config.yaml
d_model: 192
d_mlp: 768
lr_mult_up: 0.871
steps: 5685
MLP neurons of a small language model. Each row is named by its layer, matrix (down: output weights) and neuron, and shows model dimensions 0-95. Each number is 128 + 32 x the weight over its row's rms, rounded and kept within 0 to 255. A neuron's up and down rows have the sign that makes its largest values positive.
After each neuron's rows, "fires before" lists the tokens most often just after its 100 highest values on Wikipedia text that the model never trained on.

L11.down416 [177 122  72 154 143  77 145 135  92 116 161 116 133 107 153 113  60 201 135 143 118  59 123  96 121  95 150  55 143 102 135 112 127  91 150  84  70 139 131 133 139 178 152 158 124  68 128 155 102 114 169  57 166 147  83 153  90 141  46  83 113 148 109 124 118 150 201  99  86 150  99 152 129 122 123 119  90 120 105  82 114 137 117 147 137 134 115  90 139 119  78 144 141 100 155 124]
fires before: "9", "8"

L4.down283 [109 120  66 172  88  73 105 105 106  94 139 148 156 193 181 120 103 100 173 132 111 132 136 128 173  87 153 142 129 165 173 132 160 111 119 223 120 161 142 119 160 134 163 104 130 157 128  63  90  90 130 126 142 171  74 153 124 106 124 120 109 110 130 119 125 137  99 196  81  79  99 144 165  52 170 105 123 186 227  85 155 122 124 104 130  91 111 133 142 108 170 102 112 161 141 130]
fires before: " the", " that", "ed", "ions", " a", "ion"

L4.down372 [140  73  82  90 159 110 111 159 130 102  97 157 148 144 106 109 140  98  77 119 140 246 116  91 157  72  65 119 104  98 162 101 125 159 169 126 170  55 118  93 116 143 147  68 164 151  79 167 128 157  77 127 114 200  54 119 156 166 115 107 165 104 147 165 126 101 156 131 132 166 153 148 181 146 130 127 136 123 144 133 113 104 186 153 128 182 170 136  90  99 130  38 140 111 172  96]
fires before: "s", "z", "t", "j", "x", "us"

L12.down544 [ 86 175 131 125  79 120 153 146 111 131 130 187 131 155 163 113 138  90 143 189 121 162 157 182 158 137 124 155  39 181 120  71 163  99 152 132 197 143 117  97 118  86  91 131 171 168 129 104 170 108 129 121 185  98 139 159  85  43 187 129 153  66 141 173 131 156  92 175 171 155 116 105  80 160 157 137 190 112 125 149  94 177 145 103 100  92 131 141 175 141 121 108 112 123 166  94]
fires before: "0", "9", "6", "5", "3", " the"

L11.down745 [100 145  77 127 127  98 137 132 180 143 115 186 143  88 104 139  96 199 139 185 125  98 110  84 178 147 149  79 116 127 129 142 128 107 223  87 127 122  75 113 122  92  63 185 155  79 166 112 109  71 129 143  95 105 130 109 148 203 144 176 122 121 107 153 188 174  95  77 103  72 101 148 125 142 107 115 121 157 202 114 148 115 101 112 188 152 142  69 111 121 139 101 158 130  97 128]
fires before: "9", "0", "3", "8", "7", "4"

L12.down84 [111 128 115 111  85 169 106 184 113 141 144 119 116 122 144 108  88 101  93 189 201 149 141 181 119  96  90 126  88 174 131 144 117 128  76 111 170 145 201 123 156 111 142 133 174 170 117 150  78  80 152  88 135 183 149 151 160 101 135 116  56 101 147  80 127 136 105 175 156 154 118 146 159 108 151 157 112 158  96  96 154 111 143 127 119 118  87 132 109 114  83  94  90 147 142 123]
fires before: "1", "7", "9", "6", " |", "8"

L10.down107 [101 154 146 163 129 111  94 111 138 124 106 107 184 157 142 107 115 121  65  97  77 114 162 162  80  87 142 155 164  69 129  94 128 115 162 154 145 118 147 147 204 161  97 162 145 156 123 105  90 124  55  95 157  83  96 136 141  96 126 165  91 128  97 130  72  69 134 109 128 160 132 113 109 155 163 133  67 128 198 116 215 160 119 127 102 150 162 165 135  94 158 132 132  55 108  87]
fires before: "\n", "|", "2", "|---|---|---|---|---|---|"

L12.down335 [126 110 110 174  93  97  98 153 169 136  97 119 146 139 116 133 136 134 108 115 173 213  80 136  98 151 182 114 154  87 167 148 134  97 125 142 147  73 124 166 107 128 104  97 111 121 165 163 136 136 119 124 146 118 115 115 157 118 124 130 144 154 111 130 154 112  98 112  75  76  71 141 120 165 151 147 109 162 143 132 106  88 116 187  99  97 142 128 119 127 143 108 157 144 144  81]
fires before: " ", "\n"

L2.down398 [139 159 210 105 199 221 108 138 128 196 135 159  90 126 119 126 183 135 133 116 143 167 115 121 128  86 132 172 148 129 103 154  74  90  96  56 163 155  80 219  93  96 137 138 125 118 122 129 167 180  87 137 117  93 115  82  98 122  88 126  94 123 109 130 120 136 137 106 157 130 144 115 131 126 147 126 137 149 131  84 191  60  79 163  41 111 125 116 112  82 110  85 139 187 116 157]
fires before: "3", "4", "2", "0", "6", "5"

L10.down334 [216  79 165 153 123 125  64 122 143 120  35 103 170 135 107 171 126  80 109 101  97 113 101 109 169 107 124  80 131 123 107 133 103 124 168 156 186 158 147  94 131  91  82 147 158 117  95 104 116  95 130 127 102 164 131 105 167  78 154 103 190 154  64  72 109 114 144 150 199 143 142  99 115  88 132  97 125 159 122 173 110 150  93  79  96 125 145 130 130  74 154 126 154 134 138 142]
fires before: "|", "\n", " |"

L4.down444 [ 94 111 131 187 141  73 190 125 124 107  96 128  60 207 132 113 124 101 148 114 129 100 128 125 104 174 116 177 192 161 129  75  95 152 134 195 102 100 172 189 108 122 139 104 232 146 153 120 148 143 109 114 123  63 105 155 145 122 112 187 128 124 133 111 138 162 129  78  83 174 149 113 198 133 134  83 147 131  91 114 109 110 140 163 171  85  82  78  90 181 127  92 117 133 149 126]
fires before: "–", ".", ",", "-", " |", ":"

L2.down400 [145  99 140 125 150 176 100   8 143 130 149 108 150 109 127 111 141 145 132 129 139  89 112 112 141  86 139 113 100 148  79 105 165 102 111 152  92 120 184  92 122 121 110 118 107 137 104 162 132 126  92 143 117 123 153 149  62 124 120 117 110 122 119 122 124 111 151 149 184  95 179  84 132 144 174 112 149 159 127 149 139 139  58 136 153 119 130  44 121 134 134 142  59 142 155 125]
fires before: " to", " a", " the", " her"

L12.down86 [ 92 179 169 108 114 115 154 214 166 113 136 164 130 122 113 116  76  76 181 165 174 119 160 145 160  84  82 143  82 110 105  79  86 138 132 117 123 161 126  92  96 126 147  86 148 184 180 147 105 148 101 102 119 170 156 131  99  87 146 131 180  91 170 149 102 109 139 122 119 155 119 119 105  89 120 143 114 141 123 143 108 145 141 154 149 132 147 165 116 164 173 161 183  87 178 146]
fires before: "2", "1", "3", "0", "8", "4"

L11.down734 [ 80 132 128 113  23 125 161 125 129 161 158 128 105  78 109 118 134  75 122 113 150 163 150 107  80 128 156  82 149  97 133 111 120 103 110 112 114 156 163  93 167 144 142  87 127 140 149  85 198 151 147 160 135 185 157 113 151 192 143 114 185  97 104 123 149 133 111 125 142 150  97 129  98  99 149 111  94  86 139 118 114 201 112 156 150 138 139 135  98  80 136  84 154 113 102  55]
fires before: "\n"

L10.down596 [127 123  89 161 124  76  97 102 165 142 154 127 181 165 158 112 125  97 121 163 185 112 166 192 144 142 119  93  58 185 165 124 164 131 160 210 113 161  74 131 144 113 112 212 158 111 126  98  47 103 155  95  83 192 133 157 130 142 151  77  90 119 140 104  79  96 147 110 141 112 120 114 171 103 129 119 130  84 167 112 107  85 137 124 158 139 122 152 125  71 138 133 128 100  61 130]
fires before: ".", "s", " to", " and", ","

L12.down478 [129 120 105 130 115 119 179 133  92 125 146 107  79 175 123 142 124 127 160  74 142 132 116 166 160 113 151 103 139  90 128  41 129 135 110 167  84 159 150 103 140 124 107 135  90 161 165  83 139 101 134 141 195 145 111 197  93 192  98 144 174 157 142 148 108 118 147  94 135 171  83 112  87 123 130 152  98 127 117  56 159 139 141 113  91 133 130 204 109 123 133 128  74  69 132 163]
fires before: "9", "-", "0", "ish", "1", "\n"

L7.down70 [141 172 123  46 144 142  89 117 160 158 115 132 150 101  82 105 136 107  92 184 157 137 136 148 106 122 143 135 123 138 188 144 162 115  78  72 152 146 105  81 120 110 136 115 121  89 156  93 142  71 102 115 136  94 148 135 146 169 153 109  84  99  61 101 169 152 114 105 119 189 166 131 135 132  61 102 136 212  95 122 118 134  81 116  96 120  91 167 157 124 115 123 100  93  97 143]
fires before: "5", "4", "2", "3", "6"

L2.down550 [139  85  78 128 118 142  44 176 105 132  95 108  54  98 134 121  98 141 171 112 127 154 123 110 147 109 139 182 166 145 150  95 112 221 140 122 108 174 103 163 117  88 142 166 128 106 144 148  76 149 122 130 169 145 124 141  76 128 140 131 176 106 184 176 165 113 123 192  63 145 122 104 188  98 154 162 145 172  90 135 140  90 114 147 130 133  99 143 156  99 166  95 188 155 114 102]
fires before: "9", "7", "1", "8", "2", "6"

L11.down371 [ 92 201 139 167 130  82 207  40 109 173 118 109 129  94 126 123 141 132 141 137 146 128 113 133 124 110 166 233 115 148 115 104 116  96 148 138 152 129 124 120  96  79 170  97 154 138  41 105 159 106 107 133 126 121  94  98 127 142 115 137 186  93 161 141 135 149  93 201 127 162 158 126  99 161 124 105 118 121 118 201 135 178 212 165 153 110 159 137 127 108 115 102  65 103 138  85]
fires before: "\n"

L11.down691 [103  77 112  94 183  69  95 136 152 119 160 111 147 137 119 144 107 158 112 103 131  99 123 177 144 124 122 132 137  87  72 142 161  90 147 140  91  86 113 202 120 104 138 124 148  91 150 127 212 160  88  88 126 130  79 140  64 177 139 107 102 100 134  95  86 198 152  87 135 118 146 105 132 146 102 124  94 158  94 111 136 100  96 143 105 128 147 179 136 154 143  78 132 138 138  77]
fires before: "2", "1", " to", " as", "3"

L10.down145 [169 139  91 113 151 141 142 130  71  80  90 122 140 126 127 202 138 174 138 127 134 145 106 161 154 131 170 122 204  85  76  99 135 105 106  72 112 172 114 166 100 146  90  95  99 169  84 138 157 203 156 105 127 172 122 181  82 131  99  62 107 161 105  69 166 117 200 116  85 133 104 154 173 123 198 140  94 152  62 130 138 149 122 101 178 162 155 174 156 123 121 102 157 215 129  86]
fires before: "0", "9", "8", "6", "7"

L12.down474 [ 79 112 178 147 161  95 120  87 150 108 154 114 130 114 156 147 140 126  87 139 184 132 169  67  82 151 185 149 115 118 118 167  96 140 166 127 113 131 135 168  85 150 106 158 120  91 117 145  93  77  34 104 145 142 106  70 141 138 161 160 115 103 102 102 144 107 154  74 147  96 170 130  90  98  92 162 125 104 112 175 105 165  79  94 142 167 117 131 203 102  97  61 136  74 138 138]
fires before: " ", ","

L2.down596 [141 148 122 176  71 120 101  23 127 154 109 146 114 131 156  84 164 102 115  97 103 129  81 173 117 128 112 115 120 160 142 118 126 113 109 157 113 125 152 118 119 114 131 179 108 150 151 159 118 184 126 130 156 143 176  97 115  67 131 113 101 101 130 142 157 209 107 108 120  99 129 108  78 108 122 148 169 129 186 100 126 166 158 102 133 132 143 117 156 102 123 153 130 189 147 128]
fires before: "\n", " He", " It", " The", " She", " In"

L10.down704 [194 108 156 123  73 117  62  95 118 185 165 137 137 136 137 113  74 137  93 108 134 125 146 149 153  95 103 147 126  97 124 127 169  89 125 106 164 124 124 126  94 134 108 127 125 148 134  78 143  68 126 114 157 134 102 102 118 161  96 170 123 100 181 129 127  98 128 108 144  73 187 106  98 135 121 108  86 109 126 128  97  89  85  94 162  92 124 126 147 118 162 140 126  92 136 123]
fires before: " that", " the", " to", " it", " a"

L12.down661 [137 118 142 184 118 106  82 156 151 130 104  87 152 138 159 103 151  96 166  82 199 131 117 111 130 169  85 104 142  89 145 141  90 131 101 146 129 126 153 173 140 132  54 188 161 121 128 122 125 188  96 148 159 107  94 111 143 129 161  96 147  88 127 116 162 134 130 146 101 100  59 179  96  76 155 114 107  87 171 120 108 150  87 121 124 141 142 187 103 114 121 161 120 117 123 114]
fires before: "\n"

L10.down388 [124 116 151 144 155 105  73 106 106 125 149 124 146 110  90 173 122  68 107 183 121 118 128 127 138 145 123 118 127 130  92 148 125 114 138 101 134  96 234 124 162 102 116 129  68 176 139  93 125 101 119 142 143 134 125 163  41 145 149 120 130 164 118 146  94 190 146 119 136  66 170 130 127 134 180 121 136 110 158 139 136 144 107 124 175 120 170 108 139 101 177 145 102 127 150 136]
fires before: ",", " the"

L6.down705 [143 150  70  66  58 166 182 159 133 142 109 161 167 129  71 120 177 117 117 114  95 114 130 157 149  99 132 123  47 145 156 129 145 106 123 142 127 148 129 123 146 135 181 143 124  52 149 118 143 153  89 131 180 133 182 126 149  99  86 119  87  43 137 134 109 184 192 142 148 116  89 194 150 156 132 134  68 106 133 120 100 163 157 152 125 119  53 105  99 147 133  58 117 173 139  80]
fires before: "s"

L2.down365 [105 113 118  93 175 186 206 134 194  86  98 112 143 153 146 152  67 120 150 131 145 113 157  85 137 179 124 155 144 114 139 161 183 165 137 147  80  84  84 149 152 145  95  91 133 144  63  92 176  86 162 107  97 148 125 144 145 183 173 145 139 161 130 179 172 111 125 170 128  96 150  96  65 139 173 180 113 102  99 146 134  93  42 189  75 130  85  83  75 111  98 131 193 110 137  83]
fires before: "2", "1", "9", "3", "5", "le"

L2.down440 [110 144 106  57 183 110 188 125 110 141  84 115 172  76 105  71  75 148 100  83 187 126 212 181 110 114 175 190 112 145 169 137 129 138 126 169 115 125 153 151 135 114 130 133 126 157 137 132 155  93 180 137 155 141 161 171 102 139 130  99 157  95 211 109 169 111 123 196  99 122 153 155 117  96 174 123 133 171  89 116 170  94  88 121 110 114 151 185 119 160 165 122 187  85 130  98]
fires before: "9", "8", "7", "6", "4", "5"

L11.down669 [161 126 138  69 144 121 136  73 100 133 130 179 101  67 119 224 141  63 110 177 156 113 186 112  89  97 179  51 120 134 112 128  94  90 131 184 112 139 122 157 144 150 159 133 131 168 149  79 138  86 134 109 152 144 174 110  89 206 117 187 120 110 169 140 134 170 167 118 127 140 163 146  69 186 132 110 105 111 100 149 160 177  81 167 158 172 179 167 147  88 118  81 150  53 115 136]
fires before: " ", ",", " of", " |", "2"

L12.down235 [ 82 112  80 136  98 167  83  95 163 183 118 109 159 135 138 104 101 130 110 139 156 144 100 115 126 110 104 163 128  61 146 121 117 139 149 153 151 113 165 137  56 136 153 140 140 156 127  86 116 109 114 134 159  64 111 111 109 116  87 179  99 112 101 166  85 121 135 206 118 132 118 129 132  90 117 153 121 125  91  92  92 128 122  82 111 154 101 118 120 170  57 107 109 152 187 178]
fires before: "5", "4", "6"

L4.down673 [149  89 162 164 159  69 121  82 137 166 135 127  93 133 125 165 168 131 144 153 123  87 107 138 123 144 135  95 105 159  96  20  57 163 104 145 100 161  57 134 139 115 150  91 108  93 141 119 142 136 155 140  98 135 133 155 107 164 125 126 108 155 116 167 146 150  65 142  97  79 111 135 156  88 185 143 159 129 155 128 115 173 153 164  88 172  74 102 109 135  92 104  79 211 150 113]
fires before: ",", ".", " of", " in", " and"

L3.down124 [137 176 133 120 181 189  55  84  93 177 126 153  88  98 148 130 173 103 125  97 158 165 153 115 119 105 168 163 110 111 145 188  70 130  70 150 155 134 139 193  97 116  59 123 165  89 137 157 214 167 141 113 172  86 137  60 139 152 159 123 128 146 131 109 116  78 103 103 131 135 122 125 141 133 201 106 179  95 127 102 132 116 109 153  73 125 118 152 119 104 113 146 209 146 107  93]
fires before: "0", "2", "3", "1", "4", "5"

L12.down635 [107 162 131  89 197 168 184  87 117 136 103 148 111  85 104 115 133 151  93 121 119 141  82 109 127 135 158 122 126 149 129  87 150 129 163 192 184  58  98 151 127  83 102 154 131 122  73 156 116 121 106 114  86 111  64 208 167  97 114 131 120 125  99 125 145  84 101 122 152 127  94  87 173 132  96  59 122 121 122 114 102 185 114 111  74 127 107 167 140 139 191 159  72 119 167 129]
fires before: ",", " ", ".", " |"

L11.down230 [144 145 122  88 100 130 170  78 180 110  74  98 174 104 117 114 167  95 159 172 116 144 143 110 163  84 135  97 106 159 141  89 120 108 131 145 176 168  72  99  41 109 114 142 160 177 139  85 163 104 143 121  91 142 137 132 154 101 100  95 135  88 128 139 124 118  93 215 160 136 129 148 123 122 122 124 148 132 159  64 156 109 126 165 204 138 102 171  83  99 122 108  55 144 121  86]
fires before: ".", ",", "'", " to"

L2.down626 [133 168 168 163 141  68 123 215 118  72  98  85  99 125  97 112 150  86 140 142 178 169 172 167 114  68 134 122 149 184  75 106 139 101 143 117 122 123 120 159 180 146 173 150 106 146  99 120 117 106 192 154 173 158 138 129 123  76 142  87 132 129 142 163 148 151 109 126 165 136 137 114  66 131 138 168 133 173 114  96 191 158 102 143 123 116 137  91 137  91 195 180 154 121 194 142]
fires before: "\n", "=="

L12.down315 [114 204  90 135 135  63 124  78 146 129 120 174 140 118 107 208 130 163 135 147 120 189  92 122 158 162 105 126 118 138 107 123 101 146 177 213 191 142 169 149 163 125 130 150 131 108  94 103 145 131  74 152 102 143 134 173 104 165 131  98 177 123 135 124 171 120 154 136 134 162 116 205 110 154 133 119 166 152 162  78 128  92 191 161 160 131 144 123 188 109 110 184 115  66  94 108]
fires before: " ", "2", "3", "1", "7"

L6.down377 [123 170 167 174 153  44 171 196 144 116  79  55 112 135 118 147  98 134 112 109  96 130 106 183 127 127 187 160  87 128 104 144 115 145 122 138  95 171 128 129  90 128 144 115 164 123  96 132 131 130 109 163 113 109 178  92 101 109 121 132 157  73  89 162 148 113 166 130 103 134 106  28 124 118 185 162 144 157  56 130 113 127 152  57 116 164 130 120 158 123 154 152 169 100 138 109]
fires before: "0", "7", "9"

L6.down245 [133 178 105 108 113 103 130 167 111 167  94 159 130 152 150 151 219 103 153  94 143 177 111  63 110 192 149 148  93  86 188 152 121  75 120  95 122  70  43 178 145  89 127 144 102 146 102 147 146 167  68 153 106 169  58  85 151 157  94 120 173  83 107 150  70 102 114 106  87 145  97 148 105 117 171 146 169  98 116 170 106 110 129 142 148 135 128  88 108 119 155  80 137 190 109 137]
fires before: "0", "1", "2", "4", "5", "6"

L2.down156 [119 135 116  41 121  80  97 160 149  67 150  82 111  92 109  90  89 130 171 125 127 149 155 164 126  63 153 135 152 167  48 114 115 180 141 138 142 188 132 129 118 134 110 155 155 141 195 128 157 145 158 183 178 124 101 147  91 133 106 171  93 104 172 140 119 148 129 135 139 160 155 124 145 138 159 160  73 183 142 146 120 114 115 163  82 116 122 153 118 109 161 132 125 105 152  97]
fires before: "1", "0", "2", "==", "The"

L11.down602 [133 131 163 196 188 130 115 123 113 138 120 172 120 162  93 152 181 154 204 202 135 189 111 167 129  97 141 157 155 151 152 131 156 160 125 175 100  96 111 135 102 113  97 126 103 103 115 162  87 140 134 151 146 125 120 166 182  97 102 120  84 102 139 134 123 125 131 200 143 150 168 123  80 151 173 103 178 177  89  90 116 126 121 135 166 126 158 142  74 157  98 128 165 101 134 166]
fires before: " ", " as", " in", " to", " by", " for"

L7.down405 [110 115 132 105 133  91 121 155 164  92 121 166 183 127 128 176  95 133 172 114 102 195 118  69 105 115 136 131 141 136 181 119 160 114 122 124  54 125 138 147 148 149 140 119 105 118 104  88 153 136 118 146 136 140  72  94 153 120 132 139 123  83 120 126 134 117 158 146 185 131 108 131 110 120 127 166 102  75 139 172 117 153 163 110 113  68 142 105 136  80 160 118 144 194 179  65]
fires before: "s"

L3.down240 [ 99 141 151 201 154 178 122 123 126 137 101 167 148 146 154 173 133 140 141 150  98 121  77 114 142 105  72 204 113 100 111 112 130 142 132 119 212 116 181 103 151 110 147 111  84 168 168 153 114 104 147 128  80 128  94 106 138  96 159  82 142  97 162 161 126 175  96 143  83 116 114 148 139 117 104 109 143  34 158 181 151 133 180 118  84 199 116 113 134 199 135 125  73  75  97  41]
fires before: "s", "ar", "\n"

L2.down186 [140 143 114   5 135 139 112 129 116 120 193 128 121 105 144 181 150 149 129 105 120 112 148 124  78 106 148  87 136 155  83  90  95 166 138 117 111 168 174 129 127 190 173 158 103 165 172  74 114 152 173 199 142 119 137 166 152  95 175 155 157  81 174 142  55 193 146 135 124 155 116  94 111 141 155 105 133 172 156 186  68 146 107 105 165 124 150 125 116 153 118 124  89  73 130 128]
fires before: "\n", "==", "-"

L10.down384 [154 132  82 134 112 178  81 107 137 129 118  97 135 139 186 144  89 130 141  87 197 113 124  71 190 101 126 141 129  80 169 111 154 156 176 122 152 157 135 142  63  67 126 197 127 136  89 183 146 115 156 126 112 172 101 164 150 100 129 170 102 104  83 128 120 121 120 114 111 105 103 140 169 128 116  18 105 117 142 110  91 128 104 156  96 147 148 142  85 149 124 101 101 106  78 111]
fires before: " in", ".", " of", ",", " for", " and"

L12.down376 [146 155 115 120 104  87 137 149  79 114 115  57 157 120 128  56  60  97 137 112 167 128  84 224  95  92  95 161 100 118 164 138 167 131  85 137 133 111 132 158 118 128 127 153  94 166 125  91 125 110 140 133 142  96  94  84 173 135 153 160 152  82 102 104 128 141 102  44  93 171 117 199 126 106 157  99  82 135 104  83 113 126 151 121 140 108  89 137 163 173 137 139 107  51 169 131]
fires before: "9", "8", "1", "7"

L2.down461 [133 142 139 120 160 123  75 141 152 152 140 103 146 121  93  90 138 172  75 139 155 136  78 108 116 147 163 119 113  94 173 191 135 198 117  91 160 131 153 146 129 124 105 166 208 137 167 150 130  97 112 106 117 136 118 123  90 171 144 133 162 136 153 102 186  92 105 148 158 130 116 146 106 105 112 177 151 137 119  86 103 203 134 131  91  79 144 186  85 148 100 131 118 120 121 168]
fires before: " ", " Sm", " W", "9", "4", "6"

L12.down390 [158  97  59 152 111 116 181 181 127  87  88 138  88  85 137 120  80 124 109 155 130 154 152 146 185 107 125  93 123 131  95 116 121 143 172 134 161  85 131 157 155 101 153 106 144 159 177 121 126  96 158 169 148 129 161 188  66 155 147 130 107 175 144 174 104 171  64 105 145 113 125 162 143 176 144 182 147 117 149 134 162 141 100 145  95 108 126 146 159 150 132 102 132 155 135 143]
fires before: "0", "2"

L10.down753 [ 89 130 166 133 143 105  99 190 124 183 119 124 152 116  87  82 133  95 132 129 117  85 107 100 156 155 115 126 112 160 122 117 124  75  99 120 110 191 169 121 135  70 136 101 122 152 136 126 151 148 108  92 158 158 144 143 203 123 125 121 113 130 150 121 177 198 158 180 141 155 109 114 124 124 165 107 146  95 141 107 181 157 119  86 122 188 128 104 180  81 138 196 106 101 174 108]
fires before: " the", " them", " his"

L10.down19 [125 127 171 126 121  50  95 130 130 150 114 134 163 184  95 139 114 128 118 109 166 129 136 154 117 158 180 160  76 143 106 176 142 129 143 126 116  92  59 132 120 199 130  74  92 147 139 112  87 112 127 202 122 152 126 109 101 136 101 118 180 101 111 160 150 170 101 165  93  67  63 115  84 128 157  79 141 131 148  76 134 187 119 150 121 166 107 151 162 112 175  42 135 103 152 137]
fires before: "==", "0", "\n", " ==", "===", " career"

L2.down217 [155 120 133   0 168 136  85 189 119 104 148 149  78 107 110 120 127 131 113 103 137 135 159 141 112 103 133  71 136 102  81 144 110 186 174  85 114 168  45 135 146  84  97 103 103 168 131 105 132 150 168 148 116 124 137 155 125  80 131 119 122  96 102 166  92 141 121 151 118 167 131  76 164 118 123 124 129 152 124 141 162 141 111 110 155 142  90 127 139 100 152 139 101 158  99 210]
fires before: "==", "In", "===", "The", "After"

L10.down693 [121 107  98 152 146 125 112  78  99 170  95  29  84 122 155 114 110  66 127 137 146 121 168 153 140 191 103 111 107 120 122 102 158 100 134 123 145 119 131 116 161 116 172 169 146  92  36 142  82 115 186 154 147 133  85 128 122 116 165 145 141 105 136  74 125 121 173 120 179 106 133 113 117  84  79 108  83  65 110 145 137 158 152 184 171 167  91 142  49 147 117 126  79 108 117 135]
fires before: ".", ",", " to", " in"

L11.down420 [164 134 168 103 129  57 157 119 101  79  89 145 222 121 100 136 131 142 142 115 116 174  89 138 119 187 129  92 146 146  90  82 122  96  96 148 122 102  93 209  95 138 166 161 146  69 174  90 166 195 117 144 155 118 109 134  66  91 100 141 192  61 179 158 161 107 138 112 168  68 124 173 112 151 129 124  88 187  89 124 148  88 114 155 143  95 128  81  54  95 119 116 143 162 142 117]
fires before: ".", "0", "6", "1", "3"

L10.down432 [137  89  70 137 108 130 113 133 105 112 104 129 157 148  97 128 141 154 146 124  78 178  85 123 103 131 130 126 171 198 114 135 141  50 115 149 117  56  92 165 141 134 148 169 115 142 178  80 160 136 135  99 186 109 109 135 151 100  90  95 167 185  88 132 145 175 105 170 160 121 171 100 125 127 164 112 143 139 173 137 139  71 113  76 161 130  64 150 127 135 139 111 158 117 108 152]
fires before: " States", " to", " in", " for", " as", " by"

L10.down395 [136 147 136 102 151 190 123 126 114 162 134 125  89 109 160 147 115  95  86 139 176 111 113 113 136 139  77 128 169 126 175 166 161 119 156 182 120 151  60 132 143 125 136 136 131 135  77 151 119 144 111  83 206 190 104  93 142 204 163 118 132  83 145 119 100 106 150  63 100 116 109 128 101 154 140  98 145 122 100 146  78  84 146 122 168 169 104 147  42 114 112 160 148 143  34 118]
fires before: ",", ".", "\n", ":", ")", " in"

L4.down387 [146  51 100  94 175  97 107 141 136  88 123 116 103 139 133 116 163 133 104 104 163 203 109  97 127  79  88 160 135 130 123 144 108 130 180 150 142 139 186 192  90 100 152  67 150 118 139 175 127 116 100 111 141 153  80 140 141 164  94 120 119 134 118 129 109 150 132 148 147 147 162 153 144  64 161  77 141 129  90  96 119 134 153 163 113 172 147 125  65 133  86  68 100 121 143 191]
fires before: "5", "am", "em", "ami", "le"

L12.down288 [ 89  96 113 169 130 155  91  80 159 146 123 111 121 176 141 123 149  84  69  88 175  99 116  79 149 158 113 157 110 134 129 121 139 126 199 173 104 182 137 155 119  97 171 128 137 109 128 101 163 108 139  70  89 146 126 130 110 128 136  99 121 130 134 120  69  80 141 151 204 109  94 130  71  81 103 119 145  92 172 160 158 102 161 135 138 120 184  95 136 120 199  68  65 178 142  93]
fires before: ",", "\n", " |", ".", "us"

L12.down213 [137 123 166 163 149 124 118 198  75  95 158 161 157 103 164 134 168 135 123 166 114 157 166 159 108 157 161 119 129  74 136 178 112 108 124  97 134 115  96  98 129 150 109  89 181 106 186  61  99 172 184 158 161 150 106 169  81 168 176 115 137 136 115 139 127  84 172 152 143 173  78 163 181  77 206 108 104 146  46 147 104 156 116 112 162 141 114 136 168  98 117 113 109 154  82 152]
fires before: " ", " |", "9", "=", "1", "8"

L12.down644 [ 95 160 138  97 115 150 166 102 144  41 135 153  89 191  78 176 121 145 164  92 112 141 169  79 113 153 194 166  99  68 156 170 112 116 121  92 145  76 107 177 156 103 141  85  81 123 114 110 130  46 157 179 173  87 144  76 123  94 123 155 115 117 123 180 132  99 145  71 112 126 140  50 114 108 121 117 155  99 131 135  71 112 125 127 136 152 141 106 137  81 169 116 128  84 167 168]
fires before: "1", "2", "3", "0", "4"